MLP neurons of a small language model. Each row is named by its layer, matrix (up: input weights) and neuron, and shows model dimensions 0-191. Each number is 128 + 24 x the weight over its row's rms, rounded and kept within 0 to 255. Numbers have three digits each.
Before each neuron's rows, "fires on" lists the tokens most often at its 100 highest values on Wikipedia text that the model never trained on.

fires on: "7", "2", "4", "8", "3", "1"
L8.up82:133156138136135137115154141178151115136131078130115132121140165113086153141150161112129166140121122117107140116102142108131141145128126146138175085154116115147125104174075121080153137101094106168106143105151137150100193091112099115136124143147139134135172155117135101130144125123107172113161117148104132114134119136112131139110141144133104167139121133139128115158154131155212125148104119106126091166137127154094148127101099137172151126090133155114103140129115089127133118161109167116140107118114093061159146107135169125107140137186126104107141127132128112138143105068167144125

fires on: " de", " and", " of", " at", " &"
L7.up242:079121061130128112123153150158132129195147137134115116148134146134119161163140118150103139100102096104134094182143124095106133142177154152162125128164106151127118125133155128131137135158124097087078142176145127168124124111102109134122130145159103107092132110180080108124104100102116136134131159120096185145126123112126142115145098095095113137088123103126158135118132137107142124120167148164137154150165159185147131133165107156169096154146095139121130139146129153112156106140129113129138160107158116108166139150145170122087099117126117135135088108111135129106153136136166142117

fires on: "0", " Pi"
L4.up388:097156096094113120126121116115108100112144142130106153118150151143080152137032154123157194132093142129107096127148107145113133131103150107088108112110109151138134098116116124105162113106111131146117120171127129092138135092141106117135123094076068139103146107119113076122111114101131123174116125133137099094134139113121141105118148087101116141129147175170165145152168130141133082149131147150118134147115116132118155129140141129108104148156144131131181149147155101122130150146156146149136168099137162120161102178124123188126131130158149077155117135141154112129107115126136151125

fires on: ",", ";"
L4.up102:161118121146111121138111107103124136140102108103045157134130109084110092119046135133175104100113157103072121150120137142087131078149127160111112146129129121105117129101114140099108114169112156129149111130083141120118180109141131077161148113117123121113128145088135127201141148123085107143110135131104145094148150141146119123151095134146116144141126124146122120102139092144176083157141127123127133136147100132101174121135116142133139092118138139105115107121120084142093159155143133130121102143134113124167107096110126129156127124165121102140097087195132124121127124132099152131

fires on: "0", " |", "1"
L7.up147:134127137114103123126165140128141128110138094106091107168132194132129135146140128136148164120149113124156120131136148164137112170143148090105111138143134098117085156157067101096157114118117115131118119137094144119141144152165156146118156103132114150142132116213157055126154117162099114102109106150107143167130119108120091136159118162099073121120110098148153132117167113149136119182134161119118128109153118128118122139116138109157141111105134135127111174162130128106123131142117152115146125092124071092110160136091127101123133154155143146068138119122140115112098132068136129108

fires on: "8", "-", "7", "==", "3"
L8.up570:140116123135157144150108120125109134120104122142064138171138162153119102155119131135126102070148138120124104152110117100138096115128142150132125105140082162115107161154117112132155123145112094127155163086109115160120098125150119131145125110141122091113110126104147122164161149095135161122104103085098118157151132099166082130138163144115098181139121137175103144127107131167154107145148111160142117114133134136092157136068157133114082122109079127124095143130089081128163079147147110085141109149170097114110110155152136150150130136139127116132145120090116126124151092071137091146

fires on: "2", "0", "1", "7"
L7.up77:139161132125151111140153128113120129197130092124128129167135148125127114129156119101109153127120118135163154107126112104096117155144138126115131091114133121101068144145109085091125123134161138106130138110166174141119143112118149117146173116138141154090146126139124104148073152148100139111150105110110126160115127171133127139129155170121133161161109119123135120142171099140145113160158182117107097157133121140152137148088075155187111119088128161127136108112079105120134111105173092112115135068136111066139130119134133118127158170158119141088103118154147098128114134107136076126

fires on: "1", "3", "4", "6", "5", "9"
L8.up434:117123146112133097138134107110089144174135042141110157129136150187132150129157112124177104086134137142087158131126121110121112144139125138081114107131115108154150133088121150145102133113063088148135140072133144141121112101106088111139112127154129092084125144140125087125158149091117137110138128126133113146172118143161132114105124135142120148117122106145075167132143119138167092102138090109132127121099122072143157124098136152123161126137110154113095137136097139146129088140141137091104152124157087126128167147183140151137117132133142147146074103114119120154161117099119159116

fires on: "-", "″", "°", "′"
L4.up47:154118133156129114127108121087114107157110075109149115156160176099118099139133125163114133155149136104148131103121148138134109149107153118084118161133139135134166122143085125096134118124103085115104100141163142106121171130137125116137144086112129162143118160099150128142136154181130120119136153143146117136111146128122127126139127144130110121121118136138122114156140118130170107098169122135086110121136113149130167139129125150133171126096108134109121069133132128118168135140130075176108151085141134109157118096080176133202153175180149145157125157170126147147138183069124145150

fires on: "-", ":", " –", " |"
L4.up72:117114118131099169089105122120157117127131162132158152125136130152126096132127124128115110107128122158067110150160124110125110126166181149170118088140126115134115159162157117076129098151137102152126112134138137124104143112108127127168105095111126111119127113172130103101128101127092133128107108081133130206139130126117097144177105133145113179140168155122114085126147124145119120143133157135113134145189120152150139118125133141172123106097148162101120146162139073122140147143129144169126136120149136158160134098143120107145129135135125114152112133226165174125121100134159151111

fires on: "-", " while", " While", "3", ":"
L4.up499:132156134120176151163141166159143134151152109154092122136128114125102135154109151147123116113124105113103124126110130135123123132153127150119172168092133112160150161130146135130135119149100118162118149140141133117121125135150133117129125122160114113123115145147090110140155115135093109104106134135141161109162124103123101093171122105096116132135097156149148139122156116191171130125146121120148115142205144170073175107136143109143106079068118162170118117127134125136107160178130143142136104067162145117160124095089112110141086143114099069108097106133165132081130111124093143141

fires on: "1", "3", "2", "0", "4", " "
L7.up204:137187126130142084115159154111087131166137107113104147143128150142144141140142126099131175144143142115146128107145202115119130139135119157117125106125122152084042132088169095147135154150100152060071158148113124140145151154114168100153155124151121160102141134142116124134091122149082127136107148128099130105137124132135114112134138131123131108117113123147115103133163122125112117137148127144105140098112124125128114154134141148136119139168125122141133109144141125092130117132154132197129145096124089065159116164128100134144169111132109129136097116122172132072100174086126126101

fires on: "0", "."
L2.up719:123137135144143129131105125112120106132107116113155127117120138121128127119131172191155151127081074128122121132140143133103137121138130153129139131148125113124151144131135137102115158159096126091164166140092138133161144137166150137183158133107118143111111125080132128149133154100141149122140144057144157155173112153150122120146177103072107148135149137155138117103118171084127112132187120132094153168134145145119162114138132132150121103137134134137135106124154119149112133123151163142100118165148123145195140162114111156145110156142154128216157123144119128115134157068107092096

fires on: " of", "=", " de", "ary", "2"
L8.up322:121164085102106153118162165121125107118131111142104128105130090188127133129126137125101125089113112124095145114129180101146171104146144142170097075111099177091101132132173090091112134170117127111075125138093135123104158126128075153114127127137096138128160103172108106126102117112129134141112147105116105146116154108156117124174140102130145131079109130116152116129108159118145127122112143145120115108159159152158128162113144148145146111164098128140105135101165123102167141142142118140128101091164117123201166114146130117101125144134126108123109092103165148082143146124145145090

fires on: "2", "ta"
L2.up208:124132148111152140136135173112152114148146153117142146131145083137126108076149125138110119102096121140125140121111169126114100144115108132162171105139186132127123131140181112122108158118118145136143109096126189126110096128118153092119114110130104134109111117147101133119137178135133091149139107117156153082137202130162167083135098124150112139132149096112147053159091156085127087112117112139108138149149122135120134112091124114125124130119131155140136140159122138119092102118130069096113122140132125102161113136147159146118098142129129133127110093138102204181160117100117105111

fires on: ",", ";", " and"
L2.up479:185150129141132150137096117095140112106121129108101142131132118113119100110084141120135129125116137095083083120149134140131155089153128119115110149151131091067114127109194134142149150163067137108185054118095138086110174111137131100153160127108133129128095141120125131148136143150109103123139135144130163113139152123132115146165133149117129163116149149118128112100139123138155060141099110134132132134137143117125135143098119154145160121057159145123119089137159101136120119130137150129105124175103133158141185108143152114131147127152161121173078099159125128131117110126086144140

fires on: "1", " Votes"
L4.up607:138112114151150139097154170131132112162130113128121132132125146115135150145141128180163079125172077159152142091127154106118100116140146124146088104144155094085138076160123138127114159094102112118132137118131139127136089122113101110105117146137095126077115150121114090130134184106128150127125130080069107127133119209146089109086109106125091131080121110151126142147090121135136130147127127150125152140110134133109148119135119118114133118131089150107162125137123121133124126086181118094109147098161095097141154140149112129102146144164141110146188098143107114125114146089151162097

fires on: ".\"", ".", ",", "\".", "\",", "=="
L4.up139:149115112121128129134141126117113135092100125155095134124134135093114158099070168099155110126085140091094133118127110141116131123148160124092144118155169109088124112121117141073136136146082115093148139125109154074125138135111157106131138102126135127129116184083142120167123136137129094131100145145076139152156110127116086094136110137104111142124153148122102085134153122159137109099139089138143078144127142125050111132101143155133134098085127127148108108106145086118135158124151151150104098134132131139205093114128166106132104165139141106163120081149140114117126116106109152138

fires on: "2", "1", "3", "6", "8", "{"
L8.up499:132146134118141070111143119112094124155137113157152151107151119120048118140132121096145134156155139143143167145086122116134136130120130152162121133108160136102144139155090101139160100101146120127115119132135158106138111117126147118142107115132157112043136183123126126135094083142088145159158139119141133105130142133147136129126151124108081101125164096117096115149157126139110110152127136172103115119141152085109097105123070123164137126157116107175130132113108093134134097121159141086116089090150133082111116155152162104170137139124129160114113055136133092146129142125118101132

fires on: "1", "2", "3", " Eu", "lo"
L2.up452:121114141071146108080146161133110086161135147114140187096141121136126149111170130109100126093088106169135163125145136112118116125098122141115187095154139106121131140094163148108114150128139103129141152113139168132125104116107135090120126138114107119074110133121158151152127176106141114128173120099109158129120175140134118143143131102092124152136137155164125116164113173107125081155135121158144089092118152129101165092109120126089063166149160154130119166174144119117093124138136092122128089099165135155120123124142126145124114114121141117128110128139142129162137158131164181126

fires on: "1", "7", "2"
L8.up470:070124125124153134152096097164119097137124109140132138119130129164114170132151126144186108116146113127135108118119150113110118094146151181158117142144092091116115139173090151112163143117114092140165184127157128156140121112091098091136125126176104114105105151124108111106132107099097153103123094104092146142164126153145114133141140110152121176122094098158102171156078162169144085124113106137086132149129148146106168137108110125148137120117139162125120133113112127132121075124114152077121120074117140118103142138175144142113130124134145148153113145120099095168117144095118135095

fires on: " a", " A", "A", " M", "M", " S"
L8.up489:170147067107138113149107133081119157167124109121086113166141077169141128148112117103190128134117106142121094101143111146110096099131136107124144125135117166098119114091124184126115156119113100110115108139118138137137108147096161125052106126113113132098132142167117143131115141117123124104077103070135168130162149134144136150105151140144138123087115137174135138142154115143174133105144166150128105083121145148135166138129100117139130122160120142115120128139135105113118151108147128118133159144199104120135159161094142116135138150156124094147106105100182143110123169125113118104

fires on: "3", "4", "0", "5", "2", " on"
L7.up585:157120123092149148103132159147145154168175153123081110182117108134142121138157107086115122142118093138149127107149132113110142146146092126165131142106114097107098138106095123107123138158118156069126153148122141174137170160094142114146146125136087139094096114144115109167115101098119126109124128131143120112108173136161121090139127120117140110110114110135186171136144113128137124130116119110088110142120136155117207153106135121164126098138084150137116117113112145133083098124173119116147160101147120079112111141163123158105134132163110123116094124175170153145126138106127090082

fires on: " by", "-", ":", "N"
L4.up363:116142128085137155136109156112146112158149087124078170118134116110119130133129153116105133180113082149102117145147118131078131155165168147133103130120126104104117139153153117123103153115115146139121132164152128144127137149093151129166102142093118097111158147128125073132101103138106131167096138118158123167156069121133138112126107092128130129107137147170138132141159118104140127137138149126121131145157155172129157135191137082183126068111123166150148107143145100125138144196178151142096131106133142141136143136141110121154113137110101104097106088162151142114130133125106143180

fires on: ".", "s"
L4.up238:123132131168092123118138124097135133147111105144124144116106150120134152152100143163154170159108135150124117143167134126136088101107115157134168124189099148126173135136125140153120177164125111113120169133077154125161149101113153112153140140108113159149122121111094141143109146155128155135131136093126129133165144163122160126133118117094150132141126139134127105095120155126114060158197135142118117143126128125124148090184144137149131113163123126162176132123110148133097107130147147172099143132122131144165158184133131111128081116126162118190198111136118131115090121126125081143

fires on: "E", "A", " A", " E"
L2.up612:158136141125125074106142133093125119171115111112133174110143104134148119138141154129122164140086098144096118107180169127168128088118154128142166120187142120108158124092129114135114180148113096109159110136150153136144115122128150128102144103139115133136133132123104139171122200125114107102131126105117180128149153167167186140132132134132110121112100147153135100138158139116187107163136142128124135151127129116137156126147084146128076135151131165097105135142136117133152131113147131133120162142136116122144187141121169138116154146118117129211106110144156147125129174126119090105

fires on: "°", " Q", "W", "″", "R", " R"
L4.up479:144099121141099123122045128081103116129127115110106137138155130147120091160138132182151132171129131131138111128116135153170132129116137151104125170100135089100151116117058130129132142128103121111116104106157162124155141126138152114128179093105165158122107191153178128162155132165119129128107153119139132132175145106122093128126099160125112128143139107136121089121163097171185111152145145147129121151157132143094149136152116149139144128105137150166126091090136109112137129177140104111145148130122142157117138084132163128164150159179110122136125136147159161154137126094136104135

fires on: ";", ":", " –"
L4.up213:173148134093147141125078172121136091117139132127131172139138114128110078158091141107137149085101161108076130125122135144119111108091141140127122138140133091112132155116134113092113097149115179124166113127107165103104166139135132120141141131094098124117142132119129128155160168138088095091129145136092123104155111135142115147113103113173091158158170151144098082125138102138147063172107133135141126107162111139108157134106116149077155136092138140124108048126148083107152136126155118086115088161117128161133141115131127116115111124135122110148112131176137146120147128104145131139